Weights of a small transformer language model: tied embeddings.
MLP neurons of a small language model. Each row is named by its layer, matrix (up: input weights; down: output weights) and neuron, and shows model dimensions 64-159. Each number is 500 + 40 x the weight over its row's rms, rounded and kept within 0 to 999. Numbers have three digits each.
After each neuron's rows, "fires after" lists the tokens most often just before its 100 highest values on Wikipedia text that the model never trained on; "fires before" lists the tokens most often just after its 100 highest values on Wikipedia text that the model never trained on.

L19.up88:513476458470488513558518521455432478475493517506539535455411536478518478510445440468505500457513486492474517502457521486472450527441552514543459498477579568551479595414525533535516516473508423487579518453520549568463473554575473524539534478466548435430520560509503495479475491498430512541
L19.down88:489549562519485473506482481496499518537563545491504540465508530553513551479497497517567461537506552521523532563472478465463539532510472583425451564527496482507419454453491502538445448474480531516469506522390463576490562476464547479485502563483478487528548528489410478505496549547503516524
fires after: ".", "ill", "−", "–", "A", "lo"
fires before: ")"

L2.up631:555490525592507536577484490464536402519566582544468546522546490496435448527490536471425401462466469541432476517546508552462493512456440567483483517520509532451479446521544534487554506508496479489446472499519425429536450500516508427505582448465435471511458510540503502478466524487417508584
L2.down631:551533534586478508555453490473423395491544546589534576569561449532445492540472530512503461454532456488465497580535508517528467438420478588487514486486492471468491465500586502415518540547479437516483470516486476445497478524527436437454553513468456517458425535528540427530502515500463458556
fires after: " pro", " Pro", "tro", " con", "fe", "tra"
fires before: "ed", "tion", "er", "ure", "tor"

L16.up224:447478505456495488480505528487472455479487469480503408420465481512506523497519558507512491473382483540470382447562498577520537493566450483534519549514491549508480423422507543541534459489550476471461529569541543539514462402472520444489470528510522575479510497472525536480487512490474435509
L16.down224:423527504454557490523485498483483526505476538539553551502534484455533441532498425556531567533532468546438560487524544514535531551474465431468549497452535544541501480501481459441470506515509447547516477502442437475473562522471487495469519482482469535446460489545518381576484538489566539491
fires after: "s", " S"
fires before: "re", "ul", "ence", "t"

L5.up31:490463476492494495543443548512519515507529457450470516518513431500479464516524445491491454485514579470477585561513524483491510474469453410547454497483573554581506520476465497508414555494475529552489479425541508503511445517491510527534442517428443554521491447416504466485586474524493481545
L5.down31:494448448495543448467583535516569533494480514503463459507577544574484526521484564521481558481460456530457516474428526553445491551551465500458535514514555520506474407488574543529495558490559515472488410446454528490519490506453412438534519529546490494521537566522511429576431543399446440512
fires after: ".", " ="
fires before: "\n"

L17.up219:472485478516441533452469535510482469511470512453379523489504466526481466538507492475452512480523524528582458482574546545437489529503434496451491538545422512510527479582423496474528468492417571478479533488534508535512560475503530517550510489489575574536505467543498534524557516505476501534
L17.down219:520458567479449474507537569516489508535449450513504475469464540535454480513501545461535472499495486539558461504470450496525560527458548519563480470499585486463502548598489443459501397447478543575464523461542500565475491494527448573528562494546524475483555527556530423435485523488472579463
fires after: "s", " North", " ex", "ch", " of"
fires before: "v", "n", "ar", "t", "i"

L9.up352:467501462460448506469468487482507421511529486524479458503539501479475455501533530459438499545466491488536491545534527476589516540530435539547427555536535556511458500543484444543510400541456512535490430461511538497462418432454464528515418481475429419488452466530527509568537543513500524475
L9.down352:499447495509478493472516539481534505576482564507506502494539513528427481385551540516528485491485476467533457544537463462399478509493513484492484534494490493536503483472541432482544567527496529516572461504562483446469501490541494489473561552515484505444492485560529472423445459520536467550
fires after: "or", "er", " member", "ur", "Species"
fires before: "ing", " the", "in", "y", "ed", " M"

L8.up533:565488433506544504474546480430516491510443489498497538540562465589512453490527554514461503515538573508496500543529541573548467536515469491431534481524451493549511524537565508549528483523468466540468569442526541464461551507422534492502456460507470513485585514471492450458471507528456435549
L8.down533:522458490450431477537461531507519547454534474488542535438497505542455530521513521515398457450549541490426504500498551470507547484458555488507509468517492578546565494406510528517507604549483479575567501498534484471450512454521543473535416450510476463491482585456452515515528540481472526467
fires after: "-", "|", "---|---|---|---|", "–", "born", "l"
fires before: "\n", ")", "---|---|---|---|"

L14.up547:444483567480543536474519463489483478562538502569423405527566490490490520531577471524571572514500552512477492471455497473534462525507462472481480535499474526505427509500513476571522495516420535478478527479536509418459478482459545487515548524452527449534457494515526475487495495566481391533
L14.down547:525551512493517516494544488453546516533507442422443505534486544485465497526531448505523514566553440474511476458567488441502412487522484481455488501432505521516477480574510511452547551533473512488472512510554452466541454518533469507517538520530538484513543371434616502518478500485468451452
fires after: "\n"
fires before: "==", "In", "S", "H", "A"

L11.up182:487508488513587473437479527509439444473504533511555515542464446489452475504518454497512505524513486523544566417394507555446458512552527596496471431533488546500490497482527499502533509464519540429438545487492496546436470542576515411540566502499456516507550475466479565495492558488551449495
L11.down182:504511487497461497506553467498449497384442549508558538473457463527527473425488513437487495554460455388547501469547455479470476448504553575484529467481453497514554505550455499466518531485515413545481526547523502583511481556499470499502480537515501491573522483478559469402478499533537592519
fires after: "re", " Me", " Pro", "le", "ro"
fires before: "s", "ley", "ed", "ic", "po"

L9.up560:581486488452489452522420486390485501483544474417476532558555495468497501477447455514479532559490504541462593487462540461537517463535499520527444506424417566484544469437488463500494455515561425450511508489507514531549493497466470506442472447428493491473471495534528557532478492438441482453
L9.down560:542477542553488453506534457517519508525427467560394485535587538539578510486463530540513457484538491505490498493532562507498448563526563462513513430433442522532482465453519551494478429470543483472496471471465504481507546552484510494476483457536561460579529468575514538504512520441554497448
fires after: " ", "est", " a", "ed", "id"
fires before: ":", "al", "il", " |"

L9.up151:501518561447444546573477489545528456557497455473532514577469446479546519527517447548515425488510458507562554584493473473514515498458471490539511491490539501502396484448470464482510487543468493497385463526522511430468498480570470531536518425470512537534572483572531545470555515522532551466
L9.down151:469479485499491468552458472494544453495508526450483554552467473499459449465484479519531576541493498492544423502519490474481543530534492494517465482459509392473504572461517448505470466518501564478471562499534494496484566509529509463506554448505487564440454471438584533484611476576533469465
fires after: "\n"
fires before: "=", "==", "===", "|", "M"

L18.up118:417546524567532542473514502513450455535524534475464461583487556562481516544531552496518535498468499470508525443486479567509523494464499452430455476505451455541540548445421544549442503547494544487501424515519506460506468471489439476543553446524502546521498535529497490505459533630489437599
L18.down118:564386460491495527532508453539448405532487514534560529530536490474519520456510517494503479496519483560506500524541507513456577489475575541516544524554466501525427528420539533481499470448492470460508534545490503467489535512546489442466489519422414437444510559514474523475501497543520474527
fires after: "\n", " pro", "-", "o"
fires before: "=", "ed", "er", "duc", "Species", "fe"

L14.up459:507458517576512546474485623451507465484532502521459469502490563520566507512481507485452484512460437478496485468496491491479524520408472489548518426558510505561433516506523548533465580551490390457491486467526469480512503594460533475427486429483514505436470518534469540564402484514521504481
L14.down459:554514461531497487470497503550485487521543496540488549429505516521486503488472534549578498559488487503500482440473476517523556532524514495484494546509510510431490565417603485437480492501448443464467499422461540432523431522473551523517456517452461478440508539492396517524497491497515483581
fires after: "p", "g", "mon", " Com", "ab", "ch"
fires before: "ed", "al", "ment", "te", "pt"

L8.up535:576527501515481458518455510521526429447495470503536541519470472550543516462487587469560565490511516525511469444512535491546578522538508491497536530479475538516531469533530466542510437448429486479455516518556472475423543450499428535476466511555445515539499467474444483425516539562512510519
L8.down535:513441495503512396460499522479505487517497543509478541497485509530525524389552543577471500472478403566435500527462491541445495484480508472488429507527552545524520456457529517537517500487435474483540512489505482532590523470509524564554537513523496531496454569523461546490519467485458385515
fires after: " D", " R", " S", " G", " A", " B"
fires before: "R", "S", "H", "L", "O", "Y"